python train.py --norm_eps=1e-06 --init_std_down=0.0314 --grad_clip=1.0 --warmup_steps=200 --decay_shape="linear" --dataset="wikipedia_en"
MLP neurons of a small language model. Each row is named by its layer, matrix (gate and up: input weights) and neuron, and shows model dimensions 16-271. Each number is 128 + 32 x the weight over its row's rms, rounded and kept within 0 to 255. Numbers have three digits each. A neuron's up and down rows have the sign that makes its largest values positive.
After each neuron's rows, "fires after" lists the tokens most often just before its 100 highest values on Wikipedia text that the model never trained on.

L2.gate384:136060120075083118171156198147099187139220118150125152168097131101135095079110171114164083110174142078113099146134132112168158117138119136099147102097165068125138153142120146096113147128157083137133164077106124111133165121152086133115080111120135096148102128103204111094178175094160062135091137103147077075086156119121127131128088093121131152168154106133105153167090136128115100111092108152151129081088186112088162119120135113148109195168097126068138178111110157183179170127169146155151059119109134141117128119098101124144078174123101129118119118161173070081067100080150125144213138102108082128079106169099065113141176142093144114022065112129127095146152121129097157114089108110075103131077149159142117163143158076168186091154117154108131080120108122083087180074079177
L2.up384:144048135149132149164126178202163164123074065139150134107156100121174095163139144136140094112112165069134179190150155096105136087168162106165084077116130074159166169125098070200113134113145121192146099085076151172071147203129136125127178073126207068149103099158186144096131156137175132098131079147157112085113168103152112113091123147120108140134117127063111144138105150154056144144140092170100114154121167186177090080103091146113114217112120109059145160110104124121149067150158129114156101112142169141109178114090087108124166162111074116098144107141160132147103074134180142116091193121103119139101118093076123144226144145129165100083134157119107136147171100131077104162170081156129090104097103143138075123183144090124158121199126091130184111086100156074111178122118159
fires after: " P", " p", "-", " (", " ", "\n"

L2.gate303:128136113115123204136100217090099123126190153119139154192149116201176141144162110178172135118097167069140078128148187128143092112156137090122186168182156105115171151123124137166116150127158148115125169137145123152125096124099161144170174132133179075141207078095147147092152179113119119118112149121147136060117156124133134143166122174126070141085158134139132103152140156141128065175089126129109131091078104158081152129164167156196082166157177136123144124086086111135130098125108085112162137129135192113173112141153152118190069123085122126100130096171179118124132146091124149126140112151100187126154126119118158146134178193142134107131158092186097140167158113107109119132127101130192124130081103139145121099152153124124184131132148155159121163167090157140130078107085199
L2.up303:103162127158164086149146139122188134139072141109066143162100120072114090145132100141105138153111110094106101104102100176101107133134180142069100156165103137083112155136094149179099080088153135200157192103109169059091141163181110171131103129128099121162057160186132218128150135119173106139115102183119145096149088165118091106117203134153121139079092155134066087137127151132096148106067135133144118165127067116141087141120100138167133133160100084117107133063111109084040124162115187160119146112163121121103161128135143116067186156149189133137122140134156191110139060129182130107157109097096170103177125093112101116115106119176178127132151134128110169116070087124079067169158129142059077137114203121168144142118109137177096122145032146204130179127169160179139145057100145
fires after: " S", " \"", " (", "-", " over", " some"

L3.gate404:083121123169168156145167163145066191130140174094175079131114222069074172066171093157107113103196121152165082142080120134142133111128122080134127137114122129113082192159118122104130128149139115115116186118133149106122156139144136085171118103169137190099158157115121102112131128099207156188072157105095140164129191133155093146069110108163095136168115178142135116138183108150154108138143135121183136094093139131180133082087109138134114114179134155115075149108186087201156101160129117166152121133125090163157150183152126108113133095114130106193119126111132165133155139163142090105167134129165112170137181122185146090129083152114132104123085104180112101143142087122108103168086101078096114153176150103146115129126183098126178089137160101134141108144137130124146104110121080
L3.up404:122084120134206130197099135113168107136109117092138087094145138110132098107117144142122114090147106122143152173152172105125177128113095149143162104116065094087127086137118106136114156106098130136167097092157106140127114097102152126061182108140112180140160159087171148064117181136143104182101170151127132105175190160109116178139108106164111123157166159099134156142151167107115091130140075125118099121165142141132129115097129126132094136121106053103125196146137148199101125078080104144110130156099111142175134136165134160151089137121158150176144149133080160102135115205103081126128195112113124150119135134128164112154192144088089103121192117175121147183108138091120072204057087107067085140099161153171137211161194154142148102125106189159168097146147147134150132126160184
fires after: " ", "."

L2.gate685:114161094134127102105078166114114085166131116149115141088076169151186098163101100131145124063150125179100125163137100088178128114133130061171147100149196127156102186108096130116113099158197139158160129118132139155128109109136152097139135182136071069162088169053087158131120115071186164149174079154124079089138096108170143111151067158155131136103157103133215148185126096115088108156158168150126158091123142115152153140149176139136110147136145104155113173131144142146229146146153164119105115120162119113166124097153118126150145094130095107087124066114111146117174162067137137192096133158107120174131062096110138123173094081090153095156125102164074164148136184060108125144162072131183141118122077129110138130099071145145113105134061123142107130117123147158140137105093145
L2.up685:157166093141089162106155123099161091123088122139157071155172088137150167113100097178113076104159123122203131129119116125177094147074102101130112131129077109110121120086189157117156125128071122141174066164117160088110162142158115079069136176108151078141164162080118118136049132156040098165080084099116125163162116054181126142163180085159183134142110206158103156127172075096110161133105161162118154130150039114056111132099132126128081175124107115126129153129106113117176132093102137145122177163129151157146108075108134171126130148109129114161115142102164105138143082152040131200171130084147124180063102167163108157180082161112148151099091164160140139111165184106111106143112122150161114148133104094154129148142152110101162081162154052086180152150107101122115129164071136
fires after: "."

L4.gate1126:133221159092139093148067110207135106126140130087144124102118137096104127133141157094136140088090138180109091112114122112094141142118169114127106115129132115156113204155092079106120083105115097146138160103124118087075067122139141104141128115134080146150120060182122170104110105059104143110132150097124152082121120151161116156121130127155174127153134163150102116159168180181211135096101130180167124143169162092171137135150093077126169114182105082119129161112126129137169161096173166112153144127122037082123147124133108109063159110118154100130146147112137160121133130203096065133202167184152158136151144138118152094105064178059151102142133087131146123160067121126165120140143098106121147090144139112098083173159197126139092131160117131083134110149168166139100067071115092
L4.up1126:119072123106058139182129133117168088107169172195132131126136129124141125138122128180156177126161159092189097160155115103152134162191051176181139164068067139127128121138110158115114069168117143100129121047156165161092128095194184106147211085121140120119191088121086133154114158080151114167123116130136080118142143106161110116162131076157104048122128114126088174130099102105135129107162114162177099132131109174135146140154098150126173168095162066093177181146152130130118146115120081082174167089142122112102125112099120133130146135107092167178075101124135079165132134153100097129186181138134081140137069052162125148161132113106146129169175105145123160171193141126079072169168198100129141099137096114165076113107108112098138091102126126071125177120171120124147113150161144
fires after: ".", "\n", " player", " footballer", "ist", " ==="

L2.gate859:159135152113188116137088145131062184145153152108171101145046168149119133124126047114138096094126132102073216129100167097122163121075157102165072163106103171114116138138114142161202125121165116089095143148138111064149141106156085113116135159076111096176126140108101134140120170143114118153175153145135088120100128177137107174109094124109121108131105105130170154142107099151146100121142109117130124127117112201175113148121110083099110132135173143146144161136138133152138125191177148112139119154158152163074133141179103124107104147130112173065185140154138065150089094121145157102193096112093148162111170156139140118095168171124137104119192142176087211151128125060174194083122119075164128119098125185175124095146119158110158120095108111159081059137113080068101076117119160
L2.up859:095156147148068129067131151174103159127141099136121154213142085142101096139101069115153133186108184111157125127114131125098186151198111094104126076137142043084123113118118172158091126099119166138165169140107124070093113179121130159143203157113140137117108144113154144120148066139135104093148099159162070199174158128162108101139128122084172109101130149155096113079100138129192117135062111070098170126126141109138142121113111173116132229147143129128094139116119091076159054179085162121157158124135123115176089143108156130184124161149077122160125165166130106186158152085105095164096119114095130114115130117162136129091140131124154150082141070133169151106156143139141102121104140096193086105148081182089106199136109121137143167117134105076096158179136079135187174131151123
fires after: "\n"

L2.gate251:086078176095140116112169095174157191139134139190170129074092177152113130166093089122146123120114110072134172118124183112161122120184173105115118152114126116117200133155116170086149116151131135110154115105147135054144162074163154156086088141114126086165131146156148133097144101135080158139129141175123087179136100105130105161127171093132078141116132103097135100134119123116171137125165129152137103129088143092164172156110148067094145116122165189166148128121109113108113107144126101110155103124135145132096045109107140107088167110123049112123115153062117110121090158144089169140191145143090127102173091130095089114111140155131063127108105133163124107090095187079144154136106094155138086126100153140131079109089164076048128125162163148189145130122123125093070125109097120
L2.up251:137137194135126124121113085144065156071065092139097151110141107142087127134058073174136167149102180143191143119125167146124111110146148169074127160106073114133182175104174170105080143067088141170182141144087106128144094124124174139121102141141142149193162187165170100204141122121117184140104100069146092148147108106109138135104093127157117165128124180124080084167161150073166131180150133071112118148157149159180149199122179054110140136156118129053140136168131153113105146053103088083127118131100122132100116089133199117159135104123056143140162081083197130145122139194112107136144072136107112102171121200103092130149144115103191134076128117099085093100081087139126125140090169132177121104133108155109097110121159123131103136126125180098150142112095112159132175202131076
fires after: "\n"

L4.gate1011:118170151117161126152126168130091114132126085165164149116087093114147067149095055084112127137095167137146182072144143126124106218146114049117128113129107153136160134150079176175126122150115074177126185096113095061150150142116130155132166113134113179115187142071081163137116095145169178115087100115169083048082065096137124128086149123178128186152132122117094106183149141150115134112137132147123151067089146166114134145101135124122107101116085087093099150166173080122111150107121136102098160165206149108140130150116144157153130142087126140081144084141120115189044158192112086110113185172121176114166087146106128131167209127141100172165187101145132097071134137098090107160099118172177147094156102105103078114186130128090169055135182094130048122134056116177124159086180125
L4.up1011:147105084169142139116170180151162151140087108130136165113100131124139104142070073175108116051117123139111086168098142151106127144180096122141160124047092083123151102094122096136140104074148141161154084110115097134132112137119128140155153149130095158164180102049105171105117113118087096194139131092171169163118057144128122041096094115110146148086100095110111149147116160154070155113102134065151213091097096126170130134120097140167095158136120151130106095131078105126089165155141105163147119156114111134179085116138179127224133094096144099100107146124125094104150139153123168119177095125138106149124163129113153151139203105112170137198122151135122100117154155120038147142131102133198166124145136117140132076147148164077092194144129082117137102165084117156112096121107133
fires after: " b", " B", "B", " able"

L2.gate626:100143128208157160144127164156126086161158104139108102095085098120151138152201113116152099142114153116179095089162086147122086113163091132116125124176142180107081163164142119162164119110138139165110197133121115169139172121130101174125156132141143124125057160116120223128171105132132113080111046121149128069117173092107043075166152102124133142126215107115133109139128200147082068138160102187157101094110161078094132122130171172174117172156064126104125091166099144158131161094157107160126127174163116144082105088059117102133107122142123086166138143135164096216127142109145103130130173060111168104116118137160119157150160167120129132086112110125074143128103182148138044139154081102125104098081112170123157178119139150160118103135146075127163102057162134127138119043122125
L2.up626:136140159119100113139085071121099113164116140113095113128107127144155140110154148142125106112073111137138110160118136104094079117118094135105085102124104121096104157146085143154108139166161063032190087155122107132063155158105140153181176122138138122134079156142152133112154127067167150125186062148147128078170135121189164126199119126116153172181155170111113178135101120110137060117135150117171153159108186106150083081081141093173138098112141109157159127140086088049119112120122130122084120151085108135048127147142155148139124136160131110100111169067146154086171101119125189117151094171174089169110130132119149151190102155151165101106147149090168095094131141123127146127115122169156069134121120162143125084118131172133124091080136165126146138048108094133090163085158106
fires after: " ", " b", " (", "B", " w", "-"

L6.gate396:076122113144140158120156079043104095163089118145155162120160110162134186138131094108169118145135155122146094098131190139095147148133134167100114068098112080099165146178142129185142106141113105101145117131178136143173121158147101044139132119131147113183081113214157122145069126086092073133071099115132131155167147113108106125123123129153125101160113127078129151106135188152069139113114098113102134123118168134152158132116089203095123215095084145081138152139156122159178116111098132133083068060124138132075141144101179070155126202082176101164129181116160180134075151162148144070071161168093150097147113084104158042134133150118096087140170099174121157095140153099133107118103099155144093130097153138106095087166114110143152121092107122119153129129123128088141176124129063
L6.up396:082109136160125156114129084143126125147101067119163124122135092172179122131147063151140149137147080141197117135060122154085152128177138137160178142126155105157206110138145134093121106134131149126183159121214089096139160151151142105084140177177185124182113134096156146124180132163121115126090083141135091178106137159130160210141142164223160127089117113124114119138134077161098134133162094137132123128166097140112146114107118159137020149115055173096160118136108123104146107183129089177100105131174098130114095112134148115134146151108106159134125160082108103100053099062118082079162162156152109183142116094063136096198091142107100108156133163140134183082136131119073181103127124137103075195093159207122056164139153152109113133058149065169158139116127091141183190082167104
fires after: "\n", "-"

L2.gate984:113101122141110155111168135134078153105137115174162114139109125147097087178148137150150166147119146150167148163098181124175135092113138144133143111168136114173063064136099101090138140116103180149142142147152128053162120118164172140204100164103166148060078159182106161117170127082060095130089100108198174156112115180078121094174009091084135147074189110096122135162111156184163077163137142142085111042117137106102152162122164125124091134120056107088135086151123125107175157082171200153114147084163172175128117153157139149109082162127146071130141106147161154118074160117165132115116180171136108113118111096112147116149079108071141158127160121111124128156166127146111066100098127167153171097062143154116149105153094077079161095094113128110122116139161106137129171133162111
L2.up984:101110194126201102154107129112119024098183126104108141191092156108126112124162118061142172123119140103059135056145080122129139160105073086106183083124129154115134089113110094168143131126110121061160147156120108130111145148098142194125112112133137103161150120103121053121121121142149096145129144125124119105164148099135145139116144164092086107142122077156143083142130130179154155136124168106184147126095160133086163183114094130154087150103155144131040115148121081219113196067132079122126097139171094139098139159160051109155106117109112108153096171161129101072108236140110148114148198107090091137096126167168100116120205132090167157115106079097145124117158211070086153131102122138199159130165079098197131118122131112112067150109145073110111141112168125095075104104112094
fires after: " b", " (", "-", " un", "=="

L2.gate516:164131074095149140155126122181114159117112125164148059172127117150147104090153148130085161069094144131147050153130145157165172157114117122118065138183105165071131102094129141116123135132121151219053104124143123143177182161104086146138083186172132079108107091161093102185125145182110149112104113127170116124176106119096080110138146160111104172168104110107135124121183128153138138173125151108068130115150161137142087163106145091151103114155133131134142100101159090184076134093121124097158181123131135182158104119078169104173128061126133134124083165154127158116106080111167062082114170066109146102099194137127148152167134138172154098132116162144149161089095157140084168120149166131199141155102124134119088148151080048117165142115096165105112200157087167175099044133200163
L2.up516:135080105156155149149184119148131114117121128083109171160166027135131163064140146101152157128146116123104053097087091171097129184121143123030117159072142180114097103098096161097099137199129159184130108097083076098109150061048100152124097127166137122095098128135135115153146128120130198134142148143107107085181053101058115097107128087184153152161151185127077155149146135124139121161098154131088184108183100098132143111099170157180107107108118067138121070137096120111100173153154154129179130163148137146139062140128115161133142117125137058097097115127110123129109166206111087093150128118084156135085123178117154152174175129136147061104129165056158182118120127151145081106117153141136051102090121199120140166152086048155122127111088174135136188112089147153134088153159175
fires after: "A", "M", " A", " M", " B", "B"

L3.gate463:133125169134214107113140153102121138149159134086104117111074126201099143142147079057146169103126130116100136082110121121159075105112093135111077170157122146118100101153167090161118086116118151089162195150087193153125138086071121126057098180138151200132121137129081155176131150142086110133157103146113153102113078162110122130093121141134189099101130132075136146125122116152146108167192111090091163125081126159081173116064104159147140159163107096086093120149147129171161174096173076186106141097129142101135142088122104184172146103161114131194095104074108146132166080124100202059121207139149134134133080096184115174104151164091128120088082123119153128177103073145133126157099054155123162133112136101130132129129137102113078084136090114107082106100080115205142128152126146
L3.up463:134069120135103149152141127087159125150119169148186128032110110163144082130134090111111136152122167199148162047031110150132136178201140108066068208126155110134154178144135157096077125084139140168062175147171093177132172134102133069127133163109119130147079146103130128090109069145102093126116152140125150124181080123173135066150111124118173083145153151172103093144116133148225089100075142136146085104154133122088118097063097146095139163189091095078143139106131128134086100107174117109073115109157101120094098117189139134122135175173175088124129110133098137164141119108171173103076165088104201083091132098119146119154099132133123089158143137156102163087147127102190164181098088143073119081151162100126078083147163171111145092093133068132134124154101121128188122124138076
fires after: "B", " B", " R", "eb", "b", " b"

L2.gate756:124146112162077164169162095172084169141161121111139116078136122191108134144116109134054127128214157116115132101092134110114196130094080125135091197137144199127140141078144119122087166135112116049124140101137194113124108177107136169135111127115122108107107128123176107104149134121094160129127029122012072125053135175086099133132091139111062175131167116124137125167154076107141151109139103193172105119132092107086069163162117132108130128087149135124168130170143095142114101164138166153094064161098104082137057157094113091092106111124154053102135099074143162123110142135133124167179138114152117119131144081170160108095118139103154063079133121124125144129164110149128151103117133122125111084127119094121152202150107110182165124208160098090145133133142146107075117112114104
L2.up756:133119186131159093210109158152251102143097140129129112115123080109091153140123173139135211108170099065136098118164088167102097133144194087125141121146208113099148077133057115171084090145130120129125082128135179117121182069083149141085153152109122104197185108102121182127129143192153114098168175126139160116163149130113118087142174108140191106190125159168126178112107152154164180116153088106087159089097158120116108121189158110172139151119179051132105177106141113082169152149116116099130114154153150124138111081122147118165057205138094145143187174184153137091129083174090167071187148074168162109082068151133150114160114170153107156124096108104173090124034133083091113079101110145116144123126109134124124092138107158151124124124088150128179149107124073112188081111182086
fires after: "0", ".", " "

L3.gate1091:159050153158185138114141105090141130175163116127111109072085139147160058095125068147191121078131192127092125123164140115157125193129140139105157156169133152057100124157124090148152130098133099150087168117151123166133152114135121156155130090147135094166156162110192158114104162105174123148114111141091172054145111136060122136121126121083138127147101106065149130158155154126138109230120113102126131207155145115142154145120120171146134109103121090089162096154137150093147125105123066108121102120118085105149189137122150061080141114121110117105070144073093142148103119140152120164109129110117157146158082124104143115139135087114106131085111131125117127104184172083163134099161142152176126151117192141189133090147139085113116119113152144134051150080135156158141122092093131
L3.up1091:176063180134142162196156146100098136082140139163182115095055153098121062130180106138139096150130109126198142136057123075128110136148154168139125052149130085150122117148153153134115128138111170173161101118126144108080133150156145151100101131135146151147191098123124164106097130129105129173116193118134121143135117160100141126130111163149109136109114080157106029127139161151161162120121082120146111116083193146120170078092159154126084086123122146122137163132126132107112099149143138131154133146125094127128118165149149107152142170044108106160157143112103136087102141140140075188112172126133112174190068106153120118120117099131085111128131065182112185057103187143088126086140157093136135146074106197182083155128143099118123098108141157110097082165114128154172138094120107
fires after: "-", " (", " "

L3.gate1133:138125099127137165103166141178129157112149148096192118157045127153195175171089127165079140153082111140157182163073098196127095160114129199165163142117116130109176170096108126130085120192135132132055128126099138052126132155156176078196173110111094185114202143109078152134102204119106148147157139119146112134121133138130126144172108166169085131160112182170107161161164101094095090135159168140120140127097112114101153111068112082163084120180142068107087162163131068078138090095144171205128170139120099128062106102129111093134121104119139116082156191112073187116103136122132110169195161137127116122131122147149123117178070114172154094124112045201147161152111157124097136083082113107100104141147118129200150109164124100089144141156109076123128111150149142092106181152173078
L3.up1133:085121162159093153076075159127140117105138165125149148163095129125095105155096161121107090117085111117154197083107168111122130088107131159143107080117147103166103155133084174141081108185075114170145125130122163101099111157105206178127153106160085140092139144108132105105125147103087119168065129122123180163160061149120129139086080123061121175134140134172142153150171103114154126110071151125138113111046133112151153101149093092139133149130083121144102155163153159107113148146143073161138128100104122113188164150151134154175118155120098132148101203148114164136124139135141180144098132074071107147151128129123166107155111114121122149155146082142149149151185147062142085122122147140106115115130183122190135162147151097120101120136117099147075159163182084137165145126126149
fires after: ".", " S", " s", " Sy"

L2.gate194:108095084147087151098100103180139135163152106121143166088066111132099125175162153155154156114142171124166108124105125186146183172116141137150135184084114114118099160097125149162122133099107143054056091148100067178100127166151116129072147129148128127104161169139118142154113125113090149164094166086125154108145131191157082148121052177119060141118169101151108085160143098138183122122174127125110127037074134131089109145176174157139145126143094125140117177117163172097122167172115164105093155175201082140143139141172077142153107196138127145143123162129168133125136176139169138078099167126064170143101177124120137096153109111041110178097159109071162192160105157129125115108123175204131191168114153109140128184195029078114096123093177182124129119154115159134160133116127166
L2.up194:125121101170050165124147136212131108089150173150092174187148106153126180151113132139143081138153128144125105142183119132223132113173118154098106140128116146162172135140161184142142132087159127100159136148126152128096121128099178172102088198111182116165156128122129157116089163177132113119058132167105081191152130113106108130117104166137140089105149137115134132180066193110085145136109167119178110162131089105130136139111132111111163166140112106116159107136099164108158135123147088206155079114074062130199128147134090078149105145101118112162133047178151102078152178162174125157146105128103092107079096088111188129162089129076090147127172163130103135094140099188187147151041100106210119187138075103113156161078136108077089146089101137112163122139081101070138160131083091
fires after: " (", " ", "-", " P", "/", ","

L2.gate135:151149108135135167082144152115083097134068165131082102108156164163144059167146145176175117111074113146115153149112118089097126167109118133115155163122108089079124134100137150135132164138118225156156129155101081138158187132159146107171170089127189094108084094123106124077153146179114100126109150144078136099158143080076084154134109133048107107145154081132154141110088122143121108173132143124100209114112113162137159193132193162116144166134150123164153083120138112169161162048126125134155129171113161136085140070087131131112082114142139078128148068162088161155163142159121102129074116132159118148115080232129136153166154126123155130123145103148123099145151139145076131153117144138151144130071177157181082151122125046153102134163131097088168144079087142156118165158092126
L2.up135:102201179131078125119140156171124125110113116094117110194152107119132128159179133101139121116115125084104159198122115102074118108104108159112111130088125075102149145109107176099161071187109201175168136151140160166125102105102113128159121134115129178144146097157148167165163110114167186082162071194125068153161185135120162137128158101120107152087141132134102174127135134160081124119155117072166146159113107139125127108142144138110142152159112138109058131114075074096092083147120098075106099126138171101097140155073088115186066125140103116139148236218159160106120120130107192107135111097068100144068133131119114109168109141106101135117112113157088091084149168082090094133110115112096088105110190089109177117131067093109157131114104213123067166116126160159127124174149140
fires after: " (", " \"", "-", " c", " Sc"

L2.gate45:164161127162123109159130127096134137174150132154156080137108061181131089149177126127143149053081170092193187088181095110104116191141154036140179130176112154115165084178083077138097096173108149113104196147119144113104124126124082166121088212144108131158127112129077106151112145173129182150072109115128105131110081099109158134152099136196140149127191114144178058069118164127096224117167170140125109155118158108117121155106080114182163120135105209124129164116109095130075187066109115110097081099110140139142136116140171101168122094095121096106159133101131112190133202136112111144101173069091151099155113128095108140099123070098124059071126143096152116084137146139113157133140137129144101053132121139145115052166100107108187146139140143170094112128128130153164111080144185
L2.up45:154111129156150058179157102174163133087152132105087118110108092174051084139165102157149132097117107095186114227119163172136117159086095151103138112144106155119139172097121059157091111151178133143117161103127142134128141131090088194110131166140148123153120131123122152144112120127192115121098051147111147109111109162139081069140090103135132102077151080092155102096140131118056158132096139102102147136147164123117106076102144105090140156094128084172089152129107118065103201087138087089163118116171144153123118142086140170138086051084094098172127102144142177175106169138128124146100163136099127109138173111126173164101108044137153100139120122052152114077174143117118144113158156103138177075123210113167134111156111081160151150115122092134134151085130149207114107091109192
fires after: " B", " b", "B", "ob"

L3.gate533:112126153108105162129104106159115130113117106077070114181067087151166075160138128126103125076182084180158119130062151106086179157118095086134129217121097153070121130117129128158116138071147127104139160133121072111109096161114155081099121123059127130086151114143146124149093109125115110061186123174089091149153130040114116195116127149157096143145118118113130130159181109138146132146127113125148151125106113164106126193114142173158117167079132160121190124182118083178128157156144154196075127140121103165133127122101103078133125070122141104143094097160238125133085125137096097065123121156101146108105180130112105118106129147144162114170124163111115104129085181139150166081147120112128117153146156180111134146138117194167125140139136160120154188155142198154128155181166081
L3.up533:143140137138152135145142085138117149123062109120121105120166160148193135142123165085119132143180117192158102180226129133157197169118094064150105113143115112147066138113124141148108115087157151138122117118074112110159154124101072169180164156155111145179100110124133087118129101122098073124156126128163152111115134138140127121141134061107141140149178089084132071233213079112118164135111135145120135104086148153120062224151147184115136079181129113136106109158112130109133067142122134142135136181075113180121148090082161110125156189157116117150128109166187132194145134117156155116084097153161116159166182115101127140079157088150160140177159091163081157178168153113082175078131126162072143118112189129139184149105142114103173132123147149114102145113147120137091155132175120
fires after: " a", " W", " w", "A", " The"

L3.gate1366:128168121103188084116053088144130138137186106153066112087168068148158113150161098115173131148150170142119159105205139135094143156136089124113139127141112111083099098135173103112138103121179140119166148171118123099127081095085139143153085133197118159137118129174069121142128136177139127104153092090128125103056120154122092070137105110167191115152111139109112144058108099142156136162098137101132094110099094151078126167118144209105121099134080127082064151123133224141160133061113149085165180155120099123123105138075093166167128121101156131136144135113110190129172075111088185061141118117133079118137106160110137128163134125117076156116109122115126156117077081071107111085122125127118091168090160154161114097125143082116140069141097082160147114112077144159094119104192158
L3.up1366:147190156145184106099095110169136127111189171099143120147125132104163116113133046125131155113115081092164160121163122099074112120157168141161077159147082140149134112054065218204161158107099127132175158139151166155135133097045124061157150156129127091123097121118124101085131195082116136172126177097122116075167158181136143168093151109114090083120125124111123153183132126106130169092109091125173165151133137157131121056104151157109130109178135147128144108138124142120094112126122116115141151089143093198150158112077087164140188063171143180146111155152099118104135050103112136136124132089085100174121197071167132113139138120177162026102111170134102091054087192126174114163071105165183108146105152165147104111130115122116125137123147085132105143113099047123077173147158179
fires after: "B", " B", "b", " b", "4", " R"

L2.gate854:115108117134132131146118087103149130117135094186128145124074083111144166162154109118155105121160153105095071090141079140150065141149105108135129120164173153119126112145128188160128143139145101105154142129080153147085101146137094161089162134111122088121125147117130186126100092109098132165118064133180072079213087064089113095155086159166143187156171112117108067144139163086067176140159167146113156152118102077084108078135165167156124146199119182186110126128108171114129178130124083127129156085153120191161103092118063087140112122163131127106143089111150088076081122121160123112158127137154118138130129112105082178109141097073138182158128086168152121119188112112140101191150145095153117172120153135118148105143126107110103106156175141100114139099112125223121163085101167
L2.up854:117131097154105120128085110145133059116079073110136161119065134111174124116055104094077124107161126114151120110107122149155063173087112123131127122167083114129144160116197085115167116075129117095093113107063187146157090182131130151143170139147159174092152148143114132181153134124178119117059099119117144110162114142090114112152129059143158145150163149121078106089137093135108168121128137109123165139171148131099089103155150110126101133145154200107137129150125142145181092093108111134158139134216117122100062102158178181132108118213111109073091122053121109098130153123094146095170171127177116135166123167132124148093107135115111110125136141129076080113092106211125111150178126183112150132098080190115196153145148126126086109156137114116105167119169128183123166101063211
fires after: "."

L2.gate1003:155168067176087101132121171167165116108111100091119085123148102147130177152120125145114129125101121113115131127109138177140107124128078123152099116138129058154146098087158122089135157112131148134109151174151130099055153086087101147131134118173152172099117195107101128115146120187121092113129047170125088175156128124112051065147065130151107180150153105100140149121146137117106088147156076105101119084112173151126081195096208177178174131109129100104068098156139135114119104110124135085127171082206130133184120127136123160089192131127103116137134151149156147141141203143134139162096169084142134038057122088167150130144160157151100192226162148046160155111138126184171124129212109166107164138058120183201115174124120090167071119146184123165072093118087127116103189148110177
L2.up1003:203166131144045104107137069135088115071062116168159135099102161095142180149111172122091135116112160158131126148142148151143162195088194114161146096137100118105143136065146082137112092063119172151141116120042134159122110110161067083184157058107075158113058156108162166145130084068142138123130126123177115140127180133100139132151105113132163134119115119097150131087147111107166134140100111157137152119123110160094122108093164171137093139138146122087100131090240170128102064115142167119133115083169189163148097131093110127130154132136055124098134148108141122138157131211172070117062184180172145058115161149111042123098166118089154116152143122106061138097129148139096175155147153119040159170163150118125155120151126097128122100145139137074163120112133114096142157068078109
fires after: " W", " w", " b", "A", " a", "u"

L2.gate271:107158121190093121157109128128115163177182143115083134100101144131148061137107168118097106115142111112141114119178110118134129109179125090157143123107146159209106131073100097119137149102134146187103156154111177211112061143153121127155172131157099114095122118120098148157117063105096120157119140166134120106109178118185071134118108150120140115084073045167146146157129140160171127125121172141125172138088086105143158159133186153125145177173100129113135147096098078123114146139145069047109152141170129125162078105097091080089094136125119102131121102106138145164127132132144068078111191153134176116151169106102149116113084095153169165131152119143118211094147104105111095127080122177129188163125102132113154122142075095141071117101126085089130134136122131103089138098128194
L2.up271:142181105113180125134137076109124051122074142153107135166097090153183109138122099142125124149152166150177079170124134098120135173119147096115137122096144047165158128119118101137157128145130138187135186133106118147161133185170167109127178137132143148100163117114090122160075133094179094113095121138160102110128136118126130177161091152106140157133129113101115181072128121177155104171099176159166153119173081077136081193104139086094122104096122161119108183092159142117150153119132094098144150143138129133127146089133077082108134120174152157178160081116112127197179110117172103104166132172131108150189119146194142133128120167135193129174124076113119164078047120121122150113097131161109089093131064139126113126139124102147163096207089038131137125128166125167103093108097152
fires after: ".", " |", " ("

L2.gate1293:139126140138132124105151102151067164101110158124138163100086176108127103099085056135089128088177112150112135124123114153137079163111169152113085048136143078157177101119154146168176115172136117154169113078176134137111099143130131170097136117111102094160072133130074146214145207109111108168168137133088117139150067136088131152137197129126074094126140153140148168122077101122158111123192140138073154114184122093183151144194133122107067134113139110150086114114141075134124175091146111124168083136124108148169092130172142184063117092136060117060138109115151150186145179133105122076184150149098088179114175159112105133175197179144103143167180094145122120129124092078136110041113158105124142104098077123096134071129150167100122151111167110157131103097125104123101094100063163
L2.up1293:146144127118090091147146164146157155179093138122117158144144186064084068089136113148193154173095157145171041186163135179143122173142108150118147146122126032155140141120125165068090082122138124173133128156096144162102125202162139060111134138116135133148086140089131166116086142118128152108143136119091110150177178123049147103068093154135140145082113143096137115111138121133112083151119164095124155087084156128149133162139141132127124196173099150106094117130094134128153144078146143108218097134112088160184098111190148187160113145136115103114193143170124142116151092175113165122089123114132142119107111135095065143144181158168147090133177164125121116129137168083110135119136119134161115109138129119089088157207163141135107114107144073153077106149149123102114163183194112
fires after: "\n", " Party", " Year"